{
  "num_hidden_layers": 16,
  "hidden_size": 512,
  "num_attention_heads": 4,
  "num_key_value_heads": 4,
  "head_dim": 128,
  "intermediate_size": 1344,
  "vocab_size": 16384,
  "hidden_act": "geglu",
  "norm": "rmsnorm",
  "norm_place": "pre",
  "norm_eps": 1e-05,
  "positions": "learned+rope",
  "rope_theta": 10000.0,
  "rope_fraction": 1.0,
  "qk_norm": true,
  "attn_scale": 0.0884,
  "bias": "none",
  "tie_word_embeddings": false,
  "parallel_block": false,
  "init": "normal",
  "init_std_qkv": 0.0263,
  "init_std_o": 0.0,
  "init_std_up": 0.0263,
  "init_std_down": 0.0,
  "optimizer": "adamw",
  "learning_rate": 0.00095,
  "lr_mult_up": 0.792,
  "beta1": 0.9,
  "beta2": 0.95,
  "lr_head": 0.0089,
  "max_grad_norm": 0.5,
  "warmup_steps": 477,
  "schedule": "wsd",
  "decay_fraction": 0.699,
  "decay_shape": "linear",
  "final_lr_fraction": 0.0,
  "batch_tokens": 65536,
  "max_seq_len": 2048,
  "doc_mask": true,
  "train_tokens": 465600000,
  "max_steps": 7105,
  "dataset": "wikipedia_en"
}
MLP neurons of a small language model. Each row is named by its layer, matrix (gate and up: input weights) and neuron, and shows model dimensions 320-447. Each number is 128 + 32 x the weight over its row's rms, rounded and kept within 0 to 255. Numbers have three digits each. A neuron's up and down rows have the sign that makes its largest values positive.
Before each neuron's rows, "fires after" lists the tokens most often just before its 100 highest values on Wikipedia text that the model never trained on. A number after a token or word is its count.

fires after: " in" 29, "In" 17, " In" 10, " on" 6
L10.gate1290:062096163085132111078105140157118155150108101106155134122075111142208185103096099113109087065143164131089163118117112107152113109089140144119140091156116148141157203114129079077169098118087139125087148152092163146168114147124106106182111085167135111164141075141140136131114140062086159157087105108140100102110079108125139160105113095100091087128165053110076102114103170083165122158045
L10.up1290:166110112146072134128121173083147131125177130129123145169132143055129143095167132117136107193141131082069148119231101173148105155145134176103112145134094182089153154141104118145137152122097114130146075132161132082156156103146120141157073099154117141141171129158159099038100117091144160045159082076133196150082114047094145133099132095111065174142180126151079169092165162133139128112207

fires after: " such" 24, " based" 14, " known" 13
L3.gate663:166132099178216119128093115085083155137106150088141139147131142170141124148109144146121095140096140110146103171139115183168121127119102116157166128123111109093094159207066094145149139126097134103122065125162108120144161134155142100152185126171077175080127078080123137111105105144099124157077106073199155129091103112125094098121132063149080131181111179060134113069105118162118130125066
L3.up663:146054091142114133130140111144102171142159097107138145159160149120125154198109115134085165090125086145118174089123160144152119142127063118180157081161120118116115093132134143163105077137136096163135104111138114113130211185144067116171169107147140102172178111109156158150097072095152144109143122126144137116121107049147144102165136082147098162127158155141131103162161167145141161157151

fires after: " The" 21, " the" 18, "." 14, " was" 9
L10.gate481:122125109077116143139175163113192082113151159120104106099190078168139079150165156118165116140123176156118089160090103094127179136064128095093170167089125138140159146112134145164187171097136094117116127134199138143134155167129075111140166082089150108158151085153067116168110175121146114082124084106102128149167169164157084109107139079054099114119066077125177136162181149152139128115097
L10.up481:105097203163134206120159101123099176109126145130112172144133166113157094122071176117122100135082102118121191137102142117157155109087136117147095102129114130125123129191154130165116106164160214108122082090107114148110143149176168142168092156151116105053134095102150108132119126162163141110140109179111117074103159111125187167117095094068101117152137127103095108109127121134196185122076

fires after: " in" 39, " In" 8, " the" 4, ")" 4
L9.gate306:176135101100136148145155093118149186091095105111111119125138140111192131119108177126171132085139095135156133120124112140207160077111176112150173167132111133132119129111138142083191140085083111114094092070178175080141101172148067141071138073067133072110115101138107126125148157125139130174186149128167136131082162147134124120122122045119121118111138082088080148152081107186114132144111
L9.up306:167141141174086124146124169092104156073083134145141151210148154131101107104148093107122186166165119168165101114161105129141113040074109162127112193125149132109183161063107125109154074141124178121140165118101077091141138167150111170137130109213127141188189181154121115111134121081110112135103130153151175084084130118097104158179143123096109138120104141116167125144165091118134152151101

fires after: " the" 33, " The" 12, "The" 5, " video" 5
L5.gate931:143121091151115132144135134143139088075123033090066114086114172167135191095137108115068134104194069088069144133055125108122146138205070059118093108082118128159114184175125113046178173111125136083161134139092139149133152147118091087136133111153095126148124093123105122172136139159143086072139133105096132122152150099151072079117124135123111140148145153099132130077114098089123122147113
L5.up931:119166080047135127062123155132118173114177169074140177116200121164159146134102146146101203196174140134157119120171092091123093114106128200171141162092201095106097099181127145157125123087116071143091111149115160131099138130098166104094192157062088154123121139197152133122124110100136131219088134107161174136111159116175130102148114163135128140121130126132098115148146138131108077168137

fires after: "\n" 91
L5.gate873:125169124118120106135159149152141145135168102091153159112171123126117107158126047118130132181144122193124143116129121128148068092180143128126178093068084121190148164143099150132199118207145106159102173164180166113107142141132151122094108151113026132111119113133160186120132122111094159147132160083132135174138064120144076143138116061110117103114154076099156143109105108122072105129126
L5.up873:166119144119092069148131170129072137102125114079109175138071072083155154158132131132084156176105139153132127116103191123162088168152138118094124126112134146077090127129103109098168132164152098129142116115123147096182099055165065156118158189121083075179091118134112172148127101079139141104153136078167136124127150090090113169082207125122109131186171173164142140113115095161145123144169

fires after: " in" 25, " as" 21, " 18" 6, " 17" 6, " In" 5
L5.gate973:122087143116155144152107167174151170139185113125136110184171083087174152159133101127128157156092151116149091156065147111144108123201124170151166156094085151074097148131174182130238160168097064123161142106119148188118110131143135144175130188138106113147134171116192079116142069069126206125120052106108130133120130106122133108142172103151166089126169078111189087141144074054132100126155
L5.up973:108114056094072113087111154078117130162069152150129120127128147127087134116147136139160136055135115134069146110136160126150186120009097114132123057148079107086128089168118145117145131104100154159158092129134179116119116098053136136104174085110120089142120112102153101065145119113100126097107140146144143140138185087138132125096109186120145120104086193119064119159152140109116169144076

fires after: " well" 29, " such" 26, " known" 16, " to" 5
L3.gate721:102092136115163078122172140114162141150146106127189125108140128165188149118074127166163079142120126147108119125077085116182128078178132056166109152111136139166077156183129076153137137159124146156126091104175080126127132167208074123172136092175116138146124107113121134174153162060127191145158147082150080111120080120159103133103172051138137137143101132120104117129123115120142123087069
L3.up721:118108151091122132113168111087092113105134140110082158099165166196136143155110076115108085089106168125149149115149106132156123146120129106146129101125061082077111171083169170087167086147111127126149143145102143093037135137152126079166151086134124151089119116115114106100100133098164173176115120125168128101140165133099108097104140083109045170132160114114136175106119164099168143116110

fires after: " in" 29, " the" 27, " on" 10, "In" 9, " In" 5, " a" 4
L10.gate29:075106098106150094116116175107149172153125088139102120170176109107146106103089105149114093139106144136126077109163146137134151153087101116134168116115175105132095189152194157153129161103075107131115106128130134156133128109109107134118129181178093139192221120149149091170150081208184088219159063082095153100130133127107123057133198189132109121130142124117156059155106071084149179086107
L10.up29:150134086094125173125125105089131145131111126150146140173240126060192112150125124176106151148153150144151171139127164103129125115133107159106166110120122102155128155132163175108075145145068084165167158087143125193132127176134131162161115170169118109138140110137128190101092121145090142085099189072190153132126198136125147059136097163098134156109091146147129139191145136161114194122139

fires after: "," 22, " of" 17, " New" 11, "." 5
L9.gate759:158061188136174107104124193137190170115108139116113125129110092140159157097186104148169138170145150098128132180172140149162130055174074187156123155097092088111161113174140144149154127111088128143098100142179145123126131123057087070125127068124175135110188161132138087112123142159096123150128099125159155124125089157129039116106129117133135119056116100102141146135088161116133144089117
L9.up759:120102146097079129137093152124096110087141138147121199152120084098057118117084122136114124120161183094150142087132143109149138126103145153124150118126127115166111138137099178134122116148119133121114083127105181181133118127135126096137173103179129181100125154081139115084130128067093109077160109099178111102146115172157143077088083134131109084085100119176145179119156155129104122111101

fires after: " the" 75, " a" 7
L5.gate127:165150130167179114122118113102121087138117051109141124124118116126113133113201179111136094145132142158128087173099116135137124140175151099090166102129094110170083110138100108085134127090137074067089077142081090131093105142113156172070114154142104116103114118218138134140143151095126196158094148138124158110177166151112140129141124069110018071165095091054129096100114183157099093119134
L5.up127:174100154097082106127149144104101105159063121088176125164087099106114136112176204149129075152080126151168133114119140120126133155181102097120141112123121122142102137124081097080123146140098084077111125116103131096063169154108162134116122076151132086098112132202164112131109110136171151161153138079127152164155141083140202140154135117079099104183151116094092096115110118135087107103135

fires after: " is" 26, " are" 25, " was" 17, " were" 12
L9.gate224:145102100133098186152072145095092105101176114146165103113113094117154120092123103132116126090106158142112143175130170155148116127188131117145156118102050101101184105170147118131145179144122109068119109104129110140107111138123120104154205149154129130124126166124133162143084099170119107157090153069142168114113057114138134171133110115136142066158136082091112065054139143113153175061157
L9.up224:080148130080090112130164163103116105110178156154148153130142167140179141146117143100143126113159124140119113162135121146136157125099173087214121142142071145123215117152111137103115126106146077124143105083132089166175079073158147099098216177134090124098131152098085143148132105135090109162105159106111164151142119198116129149134080102122111091094104078096091151085122157162148140055192

fires after: " the" 28, " The" 14, "The" 11, " a" 6, " an" 5
L5.gate1191:113116105151129157124147109195154094150107099119125078075128172155156113087168157103111113149126105134109104156108077064068148109143164146147139211145092121145116107138124103162125149120137115102105137143091132125086184144108132116095119095142115197136163082117131101137101055156148148090101126123128189094087196143163118058145173121071095076077137129072165128116170133135135120163161
L5.up1191:128101139115135178128163069214162114165106087103132086090124156118151120163184141106097096155099131123159105190054083114097166121139138084138106157155139169205159095150097158163114191127168102090131140092091130135106105107121145098102143126193107166119144107179099064140106074104114130145117125150105176100157155147152145097143127126110144091117177112067157119133126133135144086150179

fires after: "\n" 40, "." 26, "," 11, " and" 9
L9.gate302:079106148118101081118053138092087101157105094178107116133159115109147126159108141145153100116190154074122155138088118160174100059189124035141196121124126124158103160145077163133168178107131065063130098171185157189181122177106165145169160124141086202120114158166190099160159128152190154068083157095150096111093131081131117104155185102145114114119147142126167091080126169072157127145199
L9.up302:154088131104133145146099181091119161117105119131141144184121152051130121143117150154111167178157165167066127111150148164150161091124154115074096153169148113079103116134066074202168107142138140123119208148155148175128148099174113133091188168181116129142087120115139095071093130140101106110141167108145143158144140090166133135097124157144177114154199151158140137085107158148140138148082

fires after: " on" 37, " On" 7, " held" 6, "On" 6, " place" 5
L9.gate1197:135121132160149101117102121061125157112108117128128113180065150091169072119112144160151100164112146156097141178137101053090091064154138074105139163088173111150147112162157087199086043133112129118120116093137132158119105121142151079167083091085159150189125200174130088115093178095136169184103107105114080088119160094111058092098121091117089129095122131127137148126092095113177121099158
L9.up1197:076109083141087055166127164154136086108167135112103130103093156151179119168105145171182125099079069128094046147063160124139169120166080100125168154116119157108149165137155090129139130147063121136108145135139155122122136151106091179180116098146087126105191154087079129148099132081194171082106132095152128116102118133127128131176159109107105151128105098098146101110184162105177159118118

fires after: " was" 16, "-" 13, " this" 8, " his" 7, "'s" 6, " the" 4
L5.gate1226:129134087124080152151105072149157162136121121151118144082090128186081132142101125119120147112129185141108140154123161138173102119080073119101166107147073087056146089137128137150137050083069143077109080190133117172129155161140112139108108113093102093156129130123114117108171122092203116068123143097108095119157106068152130155129151053096188121138158131109106100159111167069062141114174
L5.up1226:084095178108119073077093070150165147120135114098116128140157128159138151177134141148153147118109187115146134133141181174107113141081104137100103132192132144085109134186151128121114058080087137144120066160124173154101176210113112139158092101138107075128102128092191129163213120090203144095100108135103143064108108128131180147110103049120125098157202152138149094154068166114086138142118

fires after: " the" 53, " The" 24, "The" 10
L5.gate692:143104106095141140103138105116143090152117097110144082123177154145158146065123143111107107179135110097108110169121097116118073115146139141072142155000089137105099117124138150120158148102108123062129071175107164083134145141169153129082130084167070145162103087169136107151095110116134143164147093099130161057153110097147112057144138154114118151130124095075049111089171112131116152118127
L5.up692:165104142125114122193137135131141137141165172114147062113155207158189082111116114073092110184097137116160133162094086132136108151124121121086073154105158188146113137121123084143132129085136122080141139126102106077090108170194131120084102111166116159160120143160098117145056151129131137185140093140112132107102167123124142103155151159081131155165120103099093141142172068114097153117150

fires after: "." 60, " Hann" 5, ":" 4
L12.gate855:124116101127105089127151098166120095093121144112120135150100091085144101237161142168149152154141089170083093156119109131101108090098124142175151223089076162133162120131105135120162109177101142097150125114140186101190125134084125139126174130080086138192140094146076076077109126115111088158181084100124127086134108120099083111071145176166161123131151099118093116118101111141125139098125
L12.up855:083105144053127077121125143139084168183101159171119120151174126085104120103138082196125144151120154165064141114124172149195132119031198125144103155131108137148119112184182123108200154134141122091127125126205116182063077123103160132094080139138103125143097165099072114108134115073149147110160121146091085086114112049181099113141122157137139124150164131143115155141125132149157109058109

fires after: " the" 38, " The" 15, "The" 4
L5.gate1229:083103240058132148134151119049124086137136112110160102143153096130242113112186116134086162175131113101152071178094112121140118107163171146070139159154129153112112128129168146155163137153141113121173155095142087108122118134182163136110130119162114141123159144164110132160099150075113131136160118137118149162127103112129071097142136104159123119093168116102117152147167103129141132069109
L5.up1229:116164150149180173123129111115144104056096099107094103092104134100121098114132118133099143146101132137117123121129106147198070087192119126076118125033093145115103153071177094158134156176135104074089085150144149102104075140113181156104132100101138158120116109142216121164139147126101126171167140152171123155167204152145139140183114158112158122117123089086069182176110126122132190132187

fires after: " the" 54, "The" 4
L5.gate58:148117121176149180172168103130166118151115056096153100097101094127158146193138161127098105153198132092142145114095061125142103132157137169096078117097118150176138117143137133183153133116132134124121099137132078117195154154120133133083075094179093110106141173113136146126095163117122061148105109174127126126160162102126097116100155089155106145095153078140132165103121140071138161168128
L5.up58:104154100110122141105165151109135096127080104120103139070123131120134148098137164115129143105146071178084085206094110133091097106100186133105124127106118149083069134148103161122153150129108083083120133128113214144127107073122195119148167163119112109158056147176160047128139090135170163126181137046149139172124120162119156135097207133163104098141123097169066145126140098082188128122176

fires after: " the" 46, " The" 5, "'s" 4
L5.gate1163:059093159131167169097134095106125137128129121169083126142109088128110079121146084095170120200163163161151119113136129154143104103154094144112152119064104134091175140138125111124120168154135104096112123093152088119153148118107184140119149109211127142168090128119118109073141148095110140139140119104133117105152099090098120130096100112195149179142121137099071067142135163129148133160118
L5.up1163:111153190146130199140115113080211100157160226186095118145131160133061088117117109168154135174115134132152149125172101138107134140140149145087131111108126108131181134136095133182164184119121077114161166144080096146125093130135153179143071152177127135187116173087164137073134111128104161134122092108091126114188131123062098142151140177052101170161154109114102158180117100134127111154150